python train.py --norm_place="pre" --norm_eps=1e-05 --rope_fraction=1.0 --attn_scale=0.177 --init="uniform" --init_std_up=0.0296 --lr=0.00658 --warmup_steps=200 --decay_shape="pow" --seq_len=768
MLP neurons of a small language model. Each row is named by its layer, matrix (gate and up: input weights) and neuron, and shows model dimensions 16-79. Each number is 200 + 40 x the weight over its row's rms, rounded and kept within 0 to 999. A neuron's up and down rows have the sign that makes its largest values positive.
After each neuron's rows, "fires on" lists the tokens most often at its 100 highest values on Wikipedia text that the model never trained on; "fires after" lists the tokens most often just before its 100 highest values on Wikipedia text that the model never trained on.

L5.gate203,261,232,152,189,276,225,219,168,213,209,186,145,174,215,186,226,179,176,226,193,232,256,251,251,166,266,172,239,128,228,194,215,192,118,196,219,143,223,258,142,245,185,164,203,267,236,163,164,219,163,125,182,188,229,241,215,136,210,202,180,138,189,237,167
L5.up203,211,175,167,162,180,132,150,187,196,227,182,246,178,247,219,189,169,161,224,184,185,224,147,197,183,284,197,218,173,228,239,239,112,201,152,190,225,233,197,192,169,200,272,137,181,125,295,176,232,207,182,213,249,223,280,195,234,146,227,92,173,197,134,267
fires on: "2", "n", "3", "st"
fires after: " 202", " 200", "y", " 201", " 198", " s"

L13.gate264,171,199,137,244,183,156,210,227,218,193,189,191,145,167,127,204,232,206,200,214,148,208,201,207,216,263,146,261,144,197,225,222,195,192,206,158,160,191,180,164,195,199,220,172,162,148,112,156,205,129,195,140,252,206,213,320,151,245,249,216,163,271,179,223
L13.up264,172,182,201,209,221,150,180,256,153,187,187,221,195,221,209,183,205,190,210,221,140,211,296,264,194,244,237,265,207,193,221,222,197,154,193,199,188,189,150,275,140,172,242,266,191,170,161,159,194,169,226,122,240,219,209,211,150,247,242,245,197,216,122,168
fires on: "ro", "it", "ber", "k", "et", "os"
fires after: " ", "ro", "o", " R", "g"

L8.gate131,231,126,167,197,154,216,214,176,226,135,200,176,167,245,220,227,281,249,220,251,162,158,254,130,186,203,231,201,228,210,170,173,161,187,189,248,237,272,133,184,205,165,219,165,252,248,180,137,247,157,235,224,131,176,219,227,252,154,157,195,190,185,206,205
L8.up131,163,174,126,217,197,145,222,241,155,251,230,196,213,131,261,161,182,213,108,186,179,174,200,184,163,172,186,168,252,239,175,204,209,201,189,149,196,150,189,206,267,104,165,230,180,218,185,177,169,179,175,301,241,222,184,222,195,209,152,189,231,134,105,136
fires on: "ist", "em", "ri", "ons", "on", "iss"
fires after: " d", " D", " h", " C", "d", "c"

L9.gate168,203,179,178,224,248,177,224,209,152,221,145,245,246,158,155,241,175,237,133,263,218,119,161,214,175,185,211,274,234,138,186,239,214,177,190,280,135,208,252,202,216,229,179,198,155,211,207,170,186,129,201,264,296,216,193,172,168,271,294,169,207,179,176,182
L9.up168,195,191,175,162,243,225,164,222,161,210,221,191,219,194,212,153,146,200,185,235,263,178,202,188,204,186,204,145,151,180,185,234,163,195,230,139,212,214,223,169,195,232,164,205,188,247,317,243,155,216,165,210,279,200,230,239,207,247,194,168,208,246,267,242
fires on: "r", "h", "l", "t", "ist", "'"
fires after: " p", " s", " l", " L", " f", " P"

L5.gate12,208,154,194,228,173,226,228,141,259,172,153,269,265,197,177,229,197,212,205,196,262,209,246,192,284,212,144,119,225,194,220,130,196,199,173,221,198,193,155,192,192,234,187,156,202,186,201,189,202,166,158,76,254,234,168,234,229,228,139,272,202,226,124,204
L5.up12,195,162,198,144,179,245,149,164,278,223,157,223,199,197,198,159,243,195,231,160,221,171,223,153,193,237,171,132,114,186,197,213,237,137,236,260,188,210,214,248,257,233,217,249,191,140,198,194,202,112,251,188,167,195,237,157,236,141,178,200,168,165,233,135
fires on: "ud", "s", "in", "if", "ased", "e"
fires after: " (", " st", "le", "ign", " St", " \""

L9.gate30,148,210,245,202,201,186,188,180,177,246,177,174,266,185,218,252,187,157,150,239,236,175,161,219,184,185,212,236,248,177,283,205,186,179,213,148,261,209,140,162,229,192,150,138,196,192,155,192,90,279,175,156,180,183,212,207,146,224,213,242,202,201,212,165
L9.up30,217,204,225,203,142,184,133,231,241,199,168,207,240,255,235,84,140,190,247,205,180,191,260,154,259,196,191,182,155,173,215,177,253,185,158,172,228,222,173,312,204,188,281,191,183,178,199,251,194,209,249,200,105,204,151,217,143,212,157,245,142,168,155,195
fires on: "x", "z", "am", "pt", "on"
fires after: " d", "a", " ", "ce", "rom", " D"

L11.gate275,227,207,130,189,307,210,274,215,273,210,176,163,132,170,232,189,275,220,299,180,214,147,196,130,209,234,230,185,216,236,153,237,263,208,169,195,190,193,211,224,230,231,150,249,243,213,153,194,158,150,228,186,151,206,234,256,120,241,162,193,141,211,192,195
L11.up275,117,109,151,163,201,241,266,219,229,199,210,210,167,234,263,257,247,195,287,109,228,198,190,247,213,189,192,207,219,169,177,195,248,187,182,163,193,132,195,227,178,173,174,177,215,214,199,231,205,231,194,201,218,193,227,218,209,235,181,222,272,290,303,159
fires on: "\n", "man", "n", "i", "I", "il"
fires after: "er", " =", ")", "her"

L3.gate204,213,197,192,193,200,136,194,244,182,161,250,97,212,124,220,237,130,252,209,280,209,212,192,280,186,199,136,135,232,179,175,202,200,197,206,208,155,119,198,292,204,124,169,158,174,147,145,166,253,213,204,186,216,213,167,230,177,175,162,188,153,211,243,92
L3.up204,177,148,159,204,164,104,239,270,157,150,225,175,209,158,149,248,254,272,211,261,167,169,196,271,137,192,112,178,173,138,154,174,221,194,195,170,168,197,246,285,165,195,172,171,200,158,153,130,264,201,257,178,199,216,190,230,181,240,163,177,208,144,254,156
fires on: "b", " or", "&", "\n"
fires after: "ri", " ", " the", "ro", "s", "\n"

L3.gate188,235,192,142,168,218,172,250,221,213,164,219,300,232,248,205,208,150,126,175,217,217,262,153,192,267,160,186,217,180,118,236,262,268,243,161,169,142,231,191,178,195,202,196,245,193,182,188,207,181,207,133,257,217,142,168,160,187,219,164,201,201,233,177,214
L3.up188,218,196,247,117,217,249,165,144,206,223,156,206,199,251,216,192,175,213,242,215,288,161,162,189,211,248,280,192,210,227,204,273,185,200,179,85,316,188,176,209,194,182,156,210,256,205,199,151,225,200,185,195,234,200,245,235,219,181,214,233,209,177,217,228
fires on: "ep"
fires after: " R", " d", "e", " D", "os"

L5.gate87,226,198,170,239,217,144,280,249,227,224,226,178,241,193,287,155,234,228,290,218,172,215,192,248,230,141,179,138,158,194,220,133,103,211,265,192,194,162,203,178,198,148,209,206,159,180,227,116,169,225,218,159,175,226,200,205,171,224,222,160,170,208,257,190
L5.up87,201,207,148,227,256,214,186,211,221,161,185,201,222,151,208,192,194,202,265,224,185,244,183,168,284,174,123,127,200,163,207,181,151,233,176,232,203,216,215,195,183,182,168,210,203,166,155,179,282,248,218,258,247,180,184,189,212,204,161,134,218,233,216,217
fires on: "ch", "en", "ach", "ent", "le"
fires after: "u", " be", "ro", "o", "r", " \""

L5.gate264,207,190,126,200,181,215,217,138,209,220,143,153,196,192,228,140,221,281,136,246,253,186,146,207,199,207,179,147,176,174,195,189,224,162,266,299,224,213,305,178,221,205,156,211,198,219,231,165,261,212,262,203,262,191,221,208,238,180,231,244,156,211,224,234
L5.up264,224,169,190,237,204,208,160,155,180,202,159,151,132,226,189,149,155,256,188,291,244,198,137,214,279,230,153,163,132,176,207,202,157,198,247,280,191,266,274,151,225,197,126,239,214,216,232,174,288,177,260,189,207,164,232,224,244,141,233,174,120,259,272,229
fires on: "9", "y", "ce", "oll", "er", "ul"
fires after: "19", "art", "uc", "op", "–", "re"

L5.gate266,230,209,154,202,246,201,192,231,217,255,247,245,236,225,192,261,109,175,218,199,158,214,222,178,211,174,231,98,205,195,200,154,140,165,185,205,227,193,143,222,201,188,231,198,198,250,203,241,182,179,272,130,129,185,190,239,199,281,164,193,193,257,166,212
L5.up266,173,224,118,179,255,185,150,213,148,250,186,173,139,196,220,222,161,183,208,140,178,271,213,270,219,230,267,130,198,217,186,195,164,167,226,272,235,207,159,201,222,199,212,158,196,148,226,217,209,147,225,171,103,146,187,140,187,222,163,250,225,185,176,150
fires on: "s", "ivers", "in", "w"
fires after: " (", " Un", " \"", "-", " un", "("

L16.gate218,150,169,189,188,270,130,188,205,209,170,239,176,150,237,217,253,177,204,243,288,251,171,183,211,188,252,194,146,187,220,232,137,214,192,196,149,184,157,163,167,168,172,239,264,151,197,207,168,227,154,225,167,233,185,168,183,159,179,162,174,214,168,211,197
L16.up218,244,201,183,276,131,170,226,178,204,154,194,193,177,145,203,219,265,172,206,171,193,149,210,216,190,234,183,114,202,207,190,231,235,172,237,208,217,223,199,193,197,140,235,176,116,293,213,134,263,237,126,256,247,161,197,157,145,211,244,213,128,242,144,179
fires on: "am", "ab", "an", "r", "in", "qu"
fires after: "n", " l", " P", "ur", "se", "rom"

L9.gate42,230,200,218,224,251,185,188,195,239,139,181,186,249,165,157,225,207,219,243,213,228,219,252,211,208,128,230,219,189,147,163,235,214,195,286,268,102,257,227,188,258,163,65,193,209,254,141,270,210,214,273,232,127,180,242,202,184,230,123,232,193,265,198,132
L9.up42,189,157,192,207,203,168,243,209,245,226,282,167,225,190,215,187,158,222,189,219,195,163,211,196,194,214,182,271,281,111,111,281,176,230,254,207,203,178,178,144,276,141,119,193,180,223,165,200,133,209,215,281,164,137,213,294,213,205,124,175,189,238,234,202
fires on: "ep", "ed", "if", "ition", "on", "il"
fires after: " d", " D", "d", "ed", " m", "ad"

L5.gate150,212,177,174,259,285,212,175,226,181,180,186,230,164,185,86,203,177,217,235,201,186,223,277,232,107,216,207,196,185,208,152,252,185,231,201,132,165,220,203,199,208,227,195,254,152,231,121,168,223,179,181,264,200,129,177,189,204,227,226,184,213,202,157,133
L5.up150,253,110,255,201,122,210,147,241,220,230,248,201,215,191,190,211,186,158,234,209,243,168,188,235,221,129,277,154,163,240,140,252,221,212,216,230,167,196,152,197,221,213,200,176,187,241,274,251,164,196,193,267,163,227,209,208,213,144,216,221,235,214,234,228
fires on: "c", "t", "n"
fires after: " s", " S", "S"

L4.gate305,232,213,120,223,196,191,208,147,217,164,286,203,207,181,213,193,173,231,240,247,249,205,227,148,173,253,181,186,214,256,187,218,242,252,282,243,225,190,235,139,197,193,227,214,261,254,172,182,138,241,177,171,190,208,260,106,142,221,205,181,239,183,232,245
L4.up305,216,205,201,214,306,230,225,143,194,179,239,243,224,188,222,214,145,209,206,235,204,223,222,196,229,182,217,149,242,230,165,212,191,187,255,167,189,182,221,173,179,207,242,219,236,228,204,214,204,126,160,193,197,134,300,158,211,192,205,179,204,197,186,207
fires on: "8", "9", "19", "4"
fires after: "19", "\n", " 200", " 201", "–"

L4.gate28,222,192,136,171,152,92,141,220,231,222,233,219,220,143,207,134,169,221,191,231,268,178,140,275,155,274,207,204,165,125,199,167,183,218,208,141,134,244,245,168,163,231,193,186,216,183,214,140,195,220,262,155,189,172,185,201,154,242,197,127,219,189,192,213
L4.up28,194,198,116,194,145,121,132,218,229,279,216,221,181,124,68,134,224,192,185,213,217,236,126,249,168,245,176,197,157,196,148,194,190,245,183,155,127,189,245,157,162,195,205,196,168,147,206,112,210,243,265,182,193,224,181,185,187,222,189,149,215,197,227,209
fires on: "The", "\"", " their", "&", "\n"
fires after: "\n", " "

L16.gate34,173,171,266,207,244,117,178,195,196,233,269,163,152,242,188,160,221,184,221,271,192,226,203,137,196,123,147,193,194,145,177,171,146,162,189,178,343,217,203,165,214,221,223,190,146,218,292,185,230,238,171,149,235,176,161,203,180,254,197,236,293,144,193,190
L16.up34,175,237,199,256,106,260,191,236,213,166,235,166,323,251,136,171,289,183,214,231,262,202,192,239,101,191,175,178,172,153,159,238,218,187,180,230,203,178,190,215,113,228,205,181,152,170,237,192,228,165,172,269,256,153,199,233,170,244,153,241,221,247,222,205
fires on: "os", "an", "as", "es"
fires after: " L", "p", " l", " P"

L3.gate95,226,185,173,211,161,111,157,182,148,215,142,275,234,254,190,173,184,185,204,270,243,170,200,158,227,225,172,199,176,210,217,253,184,187,133,171,217,173,154,208,205,221,196,200,205,203,235,145,174,280,234,185,209,181,221,162,241,263,216,203,173,238,226,208
L3.up95,278,234,171,186,155,179,201,194,203,176,212,290,207,273,191,118,206,190,181,264,260,144,234,116,212,243,182,197,169,212,211,235,190,188,161,196,173,201,171,231,199,179,224,199,183,179,278,189,185,251,186,211,218,233,272,203,228,283,186,206,201,265,207,217
fires on: "mer", "es", "pt", "x", "z", "rit"
fires after: "ag", " A", "a", "em", " com", "um"